Weights of a small GPT-style language model, trained from scratch on English Wikipedia.
Size: 14 layers, MLP 960 GELU, vocabulary 2408, 7.73M parameters.
Architecture: LayerNorm before each block, no position embeddings, tied embeddings, ALiBi.
Training: a variant of Adam for these matrices, 126M tokens, 3834 steps.
MLP neurons of a small language model. Each row is named by its layer, matrix (up: input weights; down: output weights) and neuron, and shows model dimensions 48-175. Each number is 50 + 10 x the weight over its row's rms, rounded and kept within 0 to 99.
After each neuron's rows, "fires after" lists the tokens most often just before its 100 highest values on Wikipedia text that the model never trained on; "fires on" lists the tokens most often at its 100 highest values on Wikipedia text that the model never trained on.

L4.up68:48 72 41 40 42 29 58 52 44 60 39 49 56 74 44 60 40 58 72 45 75 56 49 49 44 55 67 49 52 59 56 42 59 58 53 55 40 59 50 25 58 51 57 56 56 27 52 47 51 57 61 45 40 46 62 55 50 56 66 42 43 57 47 64 34 48 53 48 44 59 44 44 53 53 51 43 51 49 37 36 53 59 43 46 47 51 49 49 50 29 51 49 51 45 62 54 62 48 38 49 53 38 42 56 63 51 53 34 64 53 63 50 55 53 50 64 52 55 48 41 32 34 64 60 33 53 47 49
L4.down68:61 59 45 30 56 56 28 61 49 54 35 53 60 57 42 41 62 59 44 49 62 57 49 62 35 64 42 62 48 57 59 46 48 48 46 59 63 36 49 53 60 50 61 45 45 47 81 56 55 57 59 61 54 48 40 37 40 33 67 43 75 44 45 60 47 71 55 50 46 55 47 53 62 36 56 35 41 63 48 32 35 57 45 61 46 43 37 42 49 50 64 59 42 52 47 58 59 39 41 46 44 51 49 43 45 46 49 59 47 73 57 38 49 43 58 47 58 48 29 41 41 44 74 44 46 49 46 58
fires after: ".\n\n", " |\n\n", "ax", "\n\n", ")\n\n"
fires on: "===", ".", "====", "im"

L6.up36:50 50 60 53 43 55 70 36 41 46 49 51 49 63 41 56 58 72 49 49 40 57 42 53 41 26 68 33 50 32 66 54 50 50 36 49 68 62 42 45 54 47 29 69 56 52 34 42 39 32 54 41 54 53 53 40 38 51 59 49 67 62 62 56 58 45 59 54 59 50 45 49 45 57 50 54 26 32 60 58 45 43 34 52 55 44 60 59 47 40 49 40 53 49 43 46 52 56 45 34 45 45 51 46 55 60 47 42 54 54 36 66 57 47 49 73 59 54 64 45 35 31 52 46 33 45 48 62
L6.down36:65 55 51 60 42 46 43 65 42 39 52 48 53 45 51 47 48 38 38 45 47 51 43 45 56 47 46 60 45 38 48 24 43 33 49 42 49 40 59 46 51 56 54 61 44 75 51 54 59 53 40 49 38 52 47 69 55 71 58 32 65 57 54 74 42 50 38 45 45 57 33 46 39 60 55 53 55 44 59 50 51 46 44 35 42 47 55 29 75 46 46 49 66 34 38 47 37 45 64 59 49 32 35 39 63 49 50 59 57 63 62 60 54 42 63 51 59 54 69 57 56 44 52 67 38 52 53 65
fires after: ".", ",", "5", " S", "6"
fires on: ",", " The", " which", "ome"

L9.up717:40 68 36 43 44 48 46 47 59 60 33 31 51 73 50 54 34 56 44 43 44 44 33 54 35 45 48 57 67 38 42 41 63 44 53 39 56 41 58 22 55 58 24 56 39 38 58 39 48 40 35 52 49 42 58 45 52 50 64 28 56 40 49 60 59 30 48 32 52 33 45 54 58 44 37 46 40 47 42 44 50 47 40 64 60 51 66 48 58 37 55 52 59 33 54 59 38 51 44 54 45 54 37 46 70 45 57 58 51 53 58 42 56 52 39 57 55 63 64 55 44 57 57 61 53 51 63 56
L9.down717:42 68 56 42 52 51 59 54 43 58 29 57 59 34 59 56 52 55 38 46 27 44 63 49 73 52 51 39 45 53 26 52 41 60 50 63 61 42 42 64 30 62 63 39 58 47 55 47 39 38 54 38 63 50 62 42 70 41 68 43 48 23 55 38 56 45 51 58 54 53 45 46 55 48 60 32 55 62 46 40 43 63 32 35 65 40 50 62 48 65 40 66 51 59 45 48 68 41 21 39 47 41 52 46 40 59 47 52 68 41 74 47 60 50 46 65 43 49 45 54 60 61 49 42 42 32 52 53
fires after: ".\n\n", "\n\n", " |", " |\n\n", " "
fires on: "==", "===", " (", "1", "cc"

L3.up430:54 37 59 50 57 46 50 49 57 39 43 44 42 63 45 43 30 52 55 44 70 47 52 50 52 37 68 57 53 50 58 34 39 52 22 57 48 61 53 45 46 42 38 55 37 44 37 56 51 59 55 37 42 42 67 57 49 46 38 32 56 52 47 49 70 60 53 46 58 44 29 41 45 39 64 71 38 63 54 50 47 45 55 76 47 60 54 54 67 34 62 48 36 47 44 62 56 63 49 43 25 51 49 52 53 48 63 42 62 39 57 44 50 43 51 65 55 61 54 40 37 47 49 39 33 54 45 46
L3.down430:69 62 51 76 58 45 52 42 55 41 43 49 62 61 35 57 57 53 42 47 54 55 47 46 55 56 31 58 44 51 58 43 60 60 36 41 39 28 60 45 44 67 44 75 32 50 45 59 47 68 51 53 41 74 57 33 53 60 44 52 70 53 49 51 45 49 45 31 46 56 54 59 44 55 57 43 45 62 49 40 43 34 49 44 57 34 34 45 52 59 46 50 62 50 58 59 47 62 65 46 53 57 50 45 46 51 49 59 60 49 58 49 54 50 62 39 58 47 49 44 31 44 56 58 40 54 32 50
fires after: ".", " and", ",", "adem", ").", "\"."
fires on: " The", "ic", "ary", " other", " the"

L10.up126:44 38 71 62 54 56 49 65 56 49 49 42 45 60 72 34 56 43 45 44 48 64 37 53 33 43 52 62 50 63 30 41 56 46 53 42 41 51 43 39 43 32 51 40 54 46 32 60 29 50 47 73 36 58 39 43 33 55 42 54 51 65 52 48 33 55 62 39 46 49 46 46 45 49 53 47 48 44 61 43 60 41 44 59 59 52 45 58 62 47 33 35 65 42 52 33 52 46 49 60 60 56 49 52 54 40 48 28 53 55 25 60 33 69 40 35 74 65 54 46 53 57 43 53 69 52 44 62
L10.down126:61 49 53 69 41 35 62 46 43 45 64 48 34 53 32 48 37 55 45 45 54 52 37 62 47 45 63 63 57 50 51 58 55 65 45 57 59 42 55 54 54 61 49 61 48 79 60 43 51 52 51 41 53 40 58 55 67 55 45 39 46 51 44 53 55 43 38 47 59 50 77 37 47 56 38 49 41 50 56 37 38 44 50 59 31 70 34 41 47 55 69 51 48 56 53 55 50 65 54 55 35 53 63 48 53 38 54 63 66 59 48 57 65 42 57 61 47 45 71 55 55 38 44 60 49 44 36 46
fires after: ",", " (", "\n", "ed", "N", "ceeded"
fires on: " by", "-", "or", " for", " of", " and"

L11.up96:53 49 42 56 36 42 43 39 53 47 66 36 62 49 47 25 58 42 48 51 47 46 46 51 43 44 56 47 68 39 56 34 53 51 53 52 50 46 48 48 41 57 47 46 52 62 42 58 41 42 58 56 36 41 42 37 41 55 51 55 45 49 54 56 60 32 48 58 50 66 48 54 51 52 51 21 35 64 49 60 47 50 62 67 66 58 62 45 44 49 42 40 35 39 61 52 56 50 34 67 46 48 62 44 43 49 44 56 50 34 51 61 57 59 46 58 48 53 57 57 43 54 22 77 45 64 62 37
L11.down96:53 28 42 52 54 61 53 66 37 64 32 61 59 41 52 60 29 52 51 39 49 49 62 71 67 61 45 69 49 57 64 52 43 51 60 41 62 56 43 30 52 66 41 73 44 51 41 41 33 43 62 66 42 37 56 44 63 42 50 53 72 37 41 43 47 48 50 38 58 57 42 52 46 66 57 75 40 47 50 47 48 70 61 57 63 49 59 56 46 57 45 54 49 47 40 58 47 54 50 53 60 48 53 39 41 49 40 59 58 55 50 55 35 48 64 55 44 52 62 38 52 62 59 39 55 43 50 49
fires after: " the", " a", " |", "-", "'s"
fires on: " b", " Rep", " new", " former", " Born", " its"

L11.up951:62 59 63 37 34 59 39 25 41 42 33 46 65 57 48 47 58 62 46 53 64 53 41 61 62 55 60 34 31 41 55 48 40 58 66 57 52 76 38 30 59 34 38 38 49 50 49 53 55 60 44 47 49 48 51 60 52 53 51 61 44 35 61 66 68 47 50 46 35 29 49 48 50 46 56 46 43 46 63 52 49 49 40 52 69 55 62 52 55 45 69 40 51 26 43 38 42 45 53 52 52 48 57 62 33 57 52 48 49 52 34 42 37 51 37 67 33 64 59 30 45 50 59 54 54 53 64 60
L11.down951:55 48 51 43 47 57 60 40 59 56 59 60 44 58 49 57 49 58 46 39 66 41 33 37 35 79 39 47 48 34 42 62 48 57 41 53 48 30 32 46 57 40 56 47 72 28 40 41 55 58 55 45 41 40 37 48 34 41 48 60 41 48 22 52 31 60 41 41 59 58 56 54 44 43 51 38 59 34 41 44 51 49 44 42 58 57 57 57 46 46 56 46 48 42 44 51 34 38 55 39 57 49 37 48 64 38 46 46 47 48 70 39 39 67 43 49 31 42 55 48 43 56 57 65 47 36 54 48
fires after: ".", ",", " that"
fires on: " He", " he", " who"

L2.up672:32 56 66 46 40 60 51 60 47 56 47 49 46 59 53 55 59 58 62 43 51 65 35 54 64 28 54 48 37 45 50 38 47 64 53 49 60 37 80 27 43 38 53 52 43 49 48 51 49 62 45 26 32 52 33 44 36 51 54 37 54 48 68 49 50 29 41 51 60 69 74 48 40 59 61 42 47 46 52 50 49 43 71 46 58 47 51 50 53 38 57 50 34 43 37 46 49 41 41 51 57 52 55 64 46 44 60 43 65 42 37 50 50 35 48 44 58 51 51 39 55 51 59 52 59 38 42 60
L2.down672:42 48 58 42 39 69 47 49 62 51 70 48 60 35 58 44 43 64 43 59 42 44 47 64 58 59 48 44 38 60 56 50 52 50 41 53 49 34 61 65 51 34 59 43 38 51 61 44 57 54 52 51 46 67 24 46 42 33 64 64 53 30 38 51 43 47 54 34 65 48 56 51 41 69 36 51 39 44 40 46 67 52 69 50 46 58 55 49 53 78 59 45 63 58 40 38 36 62 38 65 62 50 66 71 28 53 49 44 56 53 60 50 35 63 37 46 40 66 46 64 51 72 53 57 55 48 48 59
fires after: ".", ","
fires on: " In", " with"

L4.up253:50 67 57 53 58 57 44 35 56 42 43 67 52 61 50 36 49 54 57 48 52 49 45 48 46 45 66 62 42 41 68 46 44 67 46 48 61 46 54 39 42 29 34 53 49 48 50 45 50 56 52 52 48 46 58 37 36 47 56 59 38 48 57 54 41 50 54 49 37 42 62 56 34 40 59 39 34 60 58 57 58 51 54 70 49 47 61 47 48 33 50 45 28 48 38 48 41 48 42 34 40 56 44 47 44 44 45 40 38 66 39 50 63 42 49 40 67 42 52 37 51 37 42 48 53 38 55 52
L4.down253:51 40 41 67 41 43 42 51 51 49 45 46 46 43 46 72 60 67 37 52 38 61 56 51 33 46 61 45 48 44 45 70 47 51 46 49 47 53 46 46 43 43 35 44 52 44 44 61 64 59 53 52 44 56 23 45 35 51 53 42 46 50 58 45 52 46 68 55 60 53 45 38 40 46 48 53 46 37 62 62 48 59 40 58 58 54 49 38 58 80 62 41 63 32 31 42 58 50 38 52 42 64 52 51 52 66 72 42 52 43 65 64 43 65 41 52 58 54 43 27 50 50 65 71 47 45 46 47
fires after: ".", "-", ".\n\n", " (", ",", "==\n"
fires on: " In", "In", " As", " On", "On", "or"

L10.up78:38 59 53 57 55 55 46 57 43 59 59 37 48 50 37 44 56 61 46 44 39 69 29 59 57 41 62 50 58 34 54 41 61 54 40 63 38 38 46 45 49 44 50 48 75 60 48 59 51 60 47 62 35 52 56 50 42 45 42 54 53 27 48 63 56 45 59 44 68 40 63 44 53 28 43 37 28 60 48 61 55 52 60 44 51 48 41 53 71 50 56 54 39 40 56 51 54 38 33 56 39 48 67 42 56 52 36 59 52 45 48 46 49 58 48 22 43 60 52 28 47 41 51 46 30 53 59 72
L10.down78:59 35 64 38 42 42 66 53 56 39 43 52 41 44 78 40 38 56 53 27 70 43 53 40 46 46 47 53 53 53 47 45 42 45 49 52 60 46 47 27 48 42 59 49 40 64 58 53 64 49 62 41 40 60 34 41 51 62 60 40 45 38 38 52 43 52 62 46 44 57 57 54 61 55 59 48 46 43 64 46 37 51 54 52 67 32 65 44 54 39 63 46 58 53 36 59 50 46 70 60 52 45 68 44 57 60 39 54 51 72 53 49 56 46 57 57 35 62 71 65 47 36 57 50 54 67 64 39
fires after: " the", " a", " to", "-", " and"
fires on: " b", " with", "B", "1"

L11.up575:47 64 58 40 43 45 52 46 49 46 52 56 42 61 62 53 42 47 38 26 48 61 36 61 37 40 49 47 35 33 48 45 57 39 51 62 47 46 49 33 51 31 50 42 47 51 40 51 49 59 51 48 30 54 32 48 49 57 45 59 66 60 39 68 33 44 36 39 67 52 51 51 41 60 56 39 37 45 38 45 64 59 37 60 59 36 71 33 70 52 46 37 48 37 42 40 44 43 54 58 59 58 61 52 43 42 60 29 47 46 42 44 44 59 43 62 64 65 51 44 51 49 54 45 33 53 37 40
L11.down575:38 52 54 42 66 35 59 46 34 37 51 57 57 42 68 53 49 52 50 53 36 46 57 53 41 53 47 65 43 53 25 51 49 43 60 48 69 61 58 57 47 47 55 50 57 50 32 48 42 50 61 41 55 50 39 37 56 63 51 56 42 52 61 58 56 53 39 38 43 56 44 64 56 56 48 36 54 43 43 45 61 46 56 56 48 46 68 36 54 56 55 38 61 37 34 62 40 71 43 57 57 46 63 41 49 47 50 66 55 47 41 68 64 61 60 45 23 46 39 31 54 42 50 60 36 41 58 68
fires after: ",", " (", " is", "."
fires on: " al", "or", " com", " for", " or"